Weights of a small transformer language model: 11 layers, vocabulary 22571.
MLP neurons of a small language model. Each row is named by its layer, matrix (gate and up: input weights) and neuron, and shows model dimensions 288-415. Each number is 50 + 10 x the weight over its row's rms, rounded and kept within 0 to 99. A neuron's up and down rows have the sign that makes its largest values positive.
After each neuron's rows, "fires in" lists the words (lower case) most often at its 100 highest values on Wikipedia text that the model never trained on.

L6.gate923:54 54 40 40 46 48 48 48 34 57 57 48 52 43 57 38 43 38 36 53 46 50 49 75 55 53 52 40 56 51 55 49 49 41 44 56 48 42 47 40 61 56 49 60 56 60 63 51 53 40 30 47 50 46 39 59 53 35 45 44 53 41 66 52 36 42 48 60 23 49 53 65 33 40 48 51 50 44 55 50 58 66 39 64 39 33 61 58 51 46 43 42 53 65 51 34 48 42 54 42 77 35 59 45 66 49 38 42 50 47 57 61 61 41 58 37 38 38 44 48 56 50 49 58 54 59 54 38
L6.up923:43 53 52 41 59 66 46 53 33 52 58 44 54 45 54 29 50 54 71 49 58 62 26 50 48 63 44 49 48 43 55 65 54 56 62 57 59 40 57 31 62 45 50 37 60 53 55 55 68 44 47 52 67 55 52 50 52 44 48 40 48 32 58 59 51 53 46 58 33 52 57 55 60 52 42 34 45 55 58 45 58 60 54 62 51 45 34 38 52 37 58 40 46 49 36 61 47 48 44 40 76 59 50 48 71 50 38 43 68 60 52 57 54 38 47 43 60 52 45 48 46 55 65 60 47 47 63 59
fires in: "the", "to", "have", "in", "his"

L6.gate2051:59 61 39 51 38 44 57 53 40 46 58 52 53 47 46 53 50 63 54 42 38 54 27 51 50 33 57 38 54 34 42 53 51 66 55 60 37 50 45 49 48 57 45 61 55 29 45 44 57 49 38 56 47 45 64 59 50 54 55 54 45 52 67 60 42 42 51 55 39 49 46 48 52 36 26 50 36 45 38 46 48 52 44 42 35 51 61 50 25 52 45 57 43 42 40 41 38 48 41 43 64 67 54 39 26 47 59 45 37 58 52 46 62 55 66 50 37 43 57 44 54 44 59 44 57 64 57 52
L6.up2051:51 50 59 43 54 54 65 54 56 36 67 38 53 53 31 42 58 55 44 30 49 59 41 35 33 50 55 29 52 44 38 56 56 64 31 64 66 58 61 51 58 47 53 64 54 45 52 41 48 60 53 74 35 37 53 58 45 59 56 42 62 67 57 45 51 52 49 50 44 42 41 45 53 47 46 70 57 36 42 48 59 47 48 40 34 60 54 52 47 40 42 49 49 44 43 61 41 36 57 72 67 43 54 23 50 46 57 40 43 51 45 43 56 54 74 48 33 45 35 52 54 59 52 43 53 42 42 47
fires in: "the", "of", "early"

L6.gate2612:45 49 46 44 60 55 44 48 33 36 45 50 50 45 52 48 49 59 51 44 59 51 54 71 40 54 58 57 79 39 60 71 55 64 43 79 68 46 47 49 53 42 50 53 44 42 57 54 21 56 66 50 48 36 48 49 58 53 68 71 58 58 63 72 69 49 40 55 36 39 66 40 32 61 25 60 60 50 31 46 61 57 60 53 45 58 62 46 53 44 64 49 49 41 49 48 47 44 43 42 35 55 59 55 48 60 34 48 51 43 28 52 65 53 56 35 53 49 56 52 38 43 68 55 63 49 48 43
L6.up2612:54 48 46 52 66 52 43 50 51 33 48 44 59 53 37 37 61 54 59 34 56 48 42 52 58 46 47 53 51 49 50 54 48 57 30 49 39 41 37 54 59 59 50 49 49 30 46 38 49 69 43 26 60 50 65 57 45 31 54 61 43 53 42 70 46 54 52 33 50 38 42 41 55 53 61 64 45 42 53 42 46 37 57 40 55 32 56 48 53 56 57 42 43 44 43 33 57 68 53 56 61 50 53 38 42 56 39 42 44 34 38 41 36 45 38 57 48 51 45 50 57 63 41 51 51 43 30 52
fires in: "in", "won", "up", "for"

L6.gate1372:46 43 69 51 73 57 47 58 55 69 42 57 45 73 17 44 41 65 54 50 70 38 49 62 65 45 44 51 49 53 75 46 49 48 47 57 42 60 40 49 48 41 47 55 47 53 47 62 59 68 46 47 49 28 33 47 57 48 55 56 41 57 55 59 37 37 52 56 54 60 41 49 45 59 36 50 41 54 49 62 60 44 57 66 52 30 51 64 65 43 53 62 38 60 50 62 51 37 57 57 36 65 50 54 35 48 60 48 53 55 42 62 38 64 52 52 19 63 58 46 55 50 50 40 58 31 35 61
L6.up1372:35 73 47 33 58 30 56 51 50 58 51 53 46 60 76 29 71 43 51 57 70 50 38 39 49 39 55 51 55 37 45 77 56 54 50 41 42 69 70 39 41 47 57 77 37 43 52 36 41 53 54 51 43 58 55 46 57 59 50 46 28 61 36 48 39 45 40 42 56 49 50 46 42 43 38 53 46 51 68 45 47 59 48 60 64 53 50 44 52 57 55 45 54 36 75 51 47 69 57 43 47 69 44 46 54 43 61 40 63 44 46 42 57 37 50 52 48 68 64 51 58 53 55 58 34 46 52 44
fires in: "at", "of", "including", "include"

L6.gate2977:61 36 59 52 44 46 56 39 43 46 48 51 43 38 53 59 47 55 43 49 41 52 41 46 54 60 51 45 42 63 64 58 58 41 47 39 55 40 62 57 59 54 38 38 50 56 45 38 48 40 49 35 40 52 51 60 53 64 54 38 54 39 43 46 53 45 45 49 47 29 65 54 44 61 25 58 60 50 58 55 51 48 49 45 56 46 53 42 38 46 49 56 50 38 34 56 65 27 36 40 38 46 30 52 35 31 23 39 46 66 50 46 53 57 67 37 60 37 68 42 70 34 64 46 55 26 46 61
L6.up2977:41 44 38 59 48 74 54 46 36 40 41 55 54 47 60 44 62 40 48 33 43 54 53 23 53 45 54 59 46 52 53 58 47 63 55 36 76 61 60 51 42 50 37 43 47 34 52 54 35 42 30 47 42 60 63 54 50 49 70 54 60 57 60 61 39 50 38 46 51 54 60 55 47 50 55 49 47 42 45 37 47 38 43 44 48 38 49 60 50 43 43 33 60 47 14 45 69 23 32 64 41 55 60 49 39 58 57 57 51 43 31 47 65 45 64 60 43 54 47 67 44 57 41 50 53 51 42 31
fires in: "in", "for", "by", "from", "to"

L6.gate1596:50 58 41 37 70 61 66 57 51 46 42 70 51 50 56 22 57 35 44 70 42 39 42 46 46 40 59 54 65 54 58 52 54 43 53 34 60 48 56 54 55 46 61 51 51 40 44 60 42 45 47 50 51 45 45 59 44 50 45 41 54 53 49 52 43 55 55 56 54 50 90 62 35 44 48 40 44 41 32 35 53 48 50 55 49 36 46 54 63 50 76 54 59 57 48 47 59 55 48 58 65 47 42 55 49 45 43 61 47 66 53 69 29 51 42 29 50 55 58 54 52 60 42 52 49 47 57 65
L6.up1596:49 31 58 57 55 43 46 40 61 51 59 46 41 44 37 52 60 56 56 52 45 57 51 60 54 51 61 44 44 44 56 38 40 63 30 53 65 38 38 57 67 47 41 49 54 60 52 41 48 55 48 49 48 41 41 47 41 50 43 68 48 39 53 28 45 46 59 73 50 39 46 44 51 54 37 49 45 41 65 49 46 59 68 39 53 51 53 39 48 62 52 51 59 55 61 55 42 55 52 41 55 49 50 58 42 58 46 34 59 60 50 45 48 44 63 55 38 60 57 50 54 49 55 66 47 37 40 43
fires in: "the", "a", "three", "two", "1"

L6.gate1547:57 56 43 36 33 57 53 53 36 28 41 40 62 53 42 56 43 45 64 26 49 61 49 59 54 48 49 56 40 44 44 46 56 54 73 42 47 22 50 51 49 39 60 65 57 54 56 64 61 35 58 49 34 41 38 55 43 43 48 51 43 48 57 45 55 46 69 44 44 55 42 52 38 44 62 66 40 33 45 54 44 61 60 45 31 43 50 55 39 56 50 39 36 42 51 60 46 30 42 44 52 50 51 57 45 51 47 47 57 68 38 57 52 53 49 41 48 72 55 43 58 45 45 43 53 46 53 54
L6.up1547:42 60 45 44 54 39 71 46 34 51 53 51 52 37 47 54 62 78 57 54 44 77 46 40 67 42 43 49 45 35 39 62 64 48 64 55 42 32 45 56 54 38 57 61 57 65 38 48 32 58 38 44 43 47 44 43 49 56 49 54 45 62 51 38 54 49 33 49 44 62 50 56 46 59 46 66 38 45 58 53 53 67 46 60 48 46 40 45 43 41 46 28 42 38 37 41 55 51 62 62 50 54 57 39 56 46 52 64 62 35 59 62 75 47 37 58 47 47 57 48 41 59 53 40 59 49 45 49
fires in: "in", "of", "throughout"

L6.gate1791:59 51 55 65 56 48 63 59 65 54 59 57 47 39 38 41 68 57 48 58 63 51 55 54 71 32 38 79 50 60 45 43 44 42 44 59 62 57 47 48 46 46 36 44 38 50 38 65 50 45 31 60 48 52 27 65 41 57 41 39 40 49 72 53 64 41 45 38 62 54 54 52 47 52 52 74 48 28 31 55 59 51 73 47 64 51 53 53 57 60 55 51 47 59 45 37 73 51 45 48 33 45 42 61 55 48 50 51 60 41 64 42 54 58 56 50 37 63 43 46 37 57 56 58 47 60 48 41
L6.up1791:54 48 57 50 50 46 47 51 43 59 35 60 55 44 48 50 74 47 50 63 48 66 51 67 62 44 44 60 48 45 54 57 64 51 52 52 56 41 51 41 57 46 51 40 32 38 38 49 36 69 43 42 43 52 27 32 44 52 48 52 60 56 50 51 50 62 51 49 63 54 57 46 27 40 60 44 51 36 49 26 52 39 50 68 65 53 56 53 33 64 35 54 62 48 58 50 40 53 57 54 69 41 58 45 50 37 57 70 56 38 74 45 50 34 45 48 57 60 55 55 39 49 63 35 53 51 66 54
fires in: "the", "and", "at", "halicarnassus", "with", "to"

L6.gate200:47 52 47 39 50 61 53 57 41 57 51 52 55 66 46 45 54 54 39 56 57 57 46 52 42 51 54 56 40 53 66 74 40 53 36 45 79 45 56 43 25 60 39 33 42 50 58 61 40 52 45 43 50 30 50 39 44 39 64 29 64 55 49 39 61 47 50 39 52 47 58 63 63 44 47 41 41 68 49 55 54 36 50 45 53 49 46 49 30 42 43 64 50 50 63 35 53 45 45 61 45 52 45 37 47 55 51 59 52 48 38 46 55 71 47 42 43 51 45 53 40 51 63 63 67 66 32 57
L6.up200:60 40 55 49 46 70 38 49 46 47 46 43 52 62 55 45 56 49 60 56 63 47 45 64 42 54 32 38 45 66 62 67 68 57 49 37 70 61 41 42 49 78 40 26 26 52 44 70 38 62 59 44 35 45 41 48 60 44 59 48 32 57 51 42 40 40 56 38 49 47 62 51 52 52 67 55 43 62 56 46 59 22 59 53 67 29 28 47 40 53 41 53 53 55 52 34 48 55 41 69 48 58 38 44 43 44 61 43 39 43 50 46 42 41 45 40 56 48 49 45 66 38 46 45 52 48 46 47
fires in: "in", "by", "at", "for"

L6.gate243:60 31 40 49 53 45 44 43 45 51 48 40 59 58 22 19 51 47 47 39 58 54 54 62 52 63 35 46 53 44 44 36 54 37 43 61 41 57 25 56 59 64 45 57 55 32 56 63 65 49 55 52 38 43 44 37 60 73 53 62 56 49 68 51 69 37 54 64 61 59 44 41 50 26 48 65 64 54 46 41 51 57 54 64 50 67 52 47 50 49 63 78 45 39 50 53 59 35 46 58 53 48 53 55 30 56 55 65 43 55 58 42 48 33 35 55 51 39 49 48 40 43 41 48 41 50 59 53
L6.up243:51 39 35 48 54 38 52 25 56 43 59 50 50 54 55 44 52 49 55 49 48 60 44 45 59 58 46 61 60 42 51 39 55 34 53 56 47 48 30 53 46 59 51 46 70 42 57 53 34 65 55 49 41 55 44 49 41 53 59 61 68 67 60 58 49 58 50 58 45 64 50 53 55 53 51 46 29 52 45 69 46 50 63 68 37 52 53 49 35 63 37 41 42 45 75 58 49 26 57 44 60 60 44 62 28 52 44 61 39 41 70 58 58 54 41 49 67 43 47 34 42 66 39 54 55 57 46 49
fires in: "at", "the", "s", "their", "his"

L6.gate69:58 56 52 60 55 39 68 51 44 53 62 56 38 56 59 33 27 51 52 60 38 41 38 44 32 58 50 60 41 50 66 63 43 46 43 46 35 51 48 52 62 55 61 72 49 31 42 64 59 74 40 41 27 45 53 59 42 31 48 58 24 47 60 56 41 61 56 50 39 49 48 44 51 45 49 56 38 48 44 34 38 63 37 57 61 56 45 44 42 53 44 54 36 44 41 31 66 46 44 34 57 51 62 54 60 57 50 55 54 53 25 49 44 56 34 65 49 39 51 68 43 45 55 54 59 43 47 57
L6.up69:63 61 41 50 67 42 59 50 56 55 61 53 49 64 50 32 42 61 50 47 31 32 46 38 58 44 56 50 32 56 43 49 52 43 42 56 58 54 64 47 60 57 51 64 33 43 44 57 44 58 32 48 30 48 46 70 47 57 46 45 42 49 52 80 64 53 33 68 54 33 38 51 42 56 45 62 57 45 49 52 31 50 61 43 46 49 38 55 54 59 46 29 50 46 47 68 64 68 59 45 41 50 61 56 53 44 49 59 35 74 43 56 38 49 25 62 64 44 48 71 54 37 52 57 52 44 50 57
fires in: "on", "the"

L6.gate2778:54 62 41 49 42 64 59 55 37 51 51 48 55 45 38 43 49 39 54 58 52 37 51 62 44 48 61 53 53 61 48 57 52 53 45 38 67 35 61 44 33 31 73 50 25 33 62 49 60 53 58 35 44 45 48 56 30 45 49 53 54 32 52 66 37 71 65 48 51 48 55 49 52 46 54 62 49 46 52 31 34 48 57 49 46 71 57 41 65 47 57 62 63 68 50 32 62 56 48 51 49 53 52 39 37 43 40 56 39 56 60 47 50 42 49 40 51 41 35 57 34 47 64 46 50 40 52 65
L6.up2778:54 44 62 61 65 41 46 52 53 41 54 51 48 56 48 52 47 46 54 41 22 55 42 54 55 53 45 39 61 37 66 24 56 39 52 57 59 34 60 49 57 45 27 58 37 55 45 55 47 41 39 45 43 54 49 50 50 45 51 49 55 56 50 57 46 38 46 72 44 60 54 46 44 51 52 48 61 58 45 68 50 55 53 63 43 65 45 31 29 47 40 28 46 55 45 37 58 48 44 45 63 39 48 52 48 57 33 45 58 71 50 37 54 52 56 38 39 43 41 50 48 60 53 57 33 24 61 59
fires in: "the"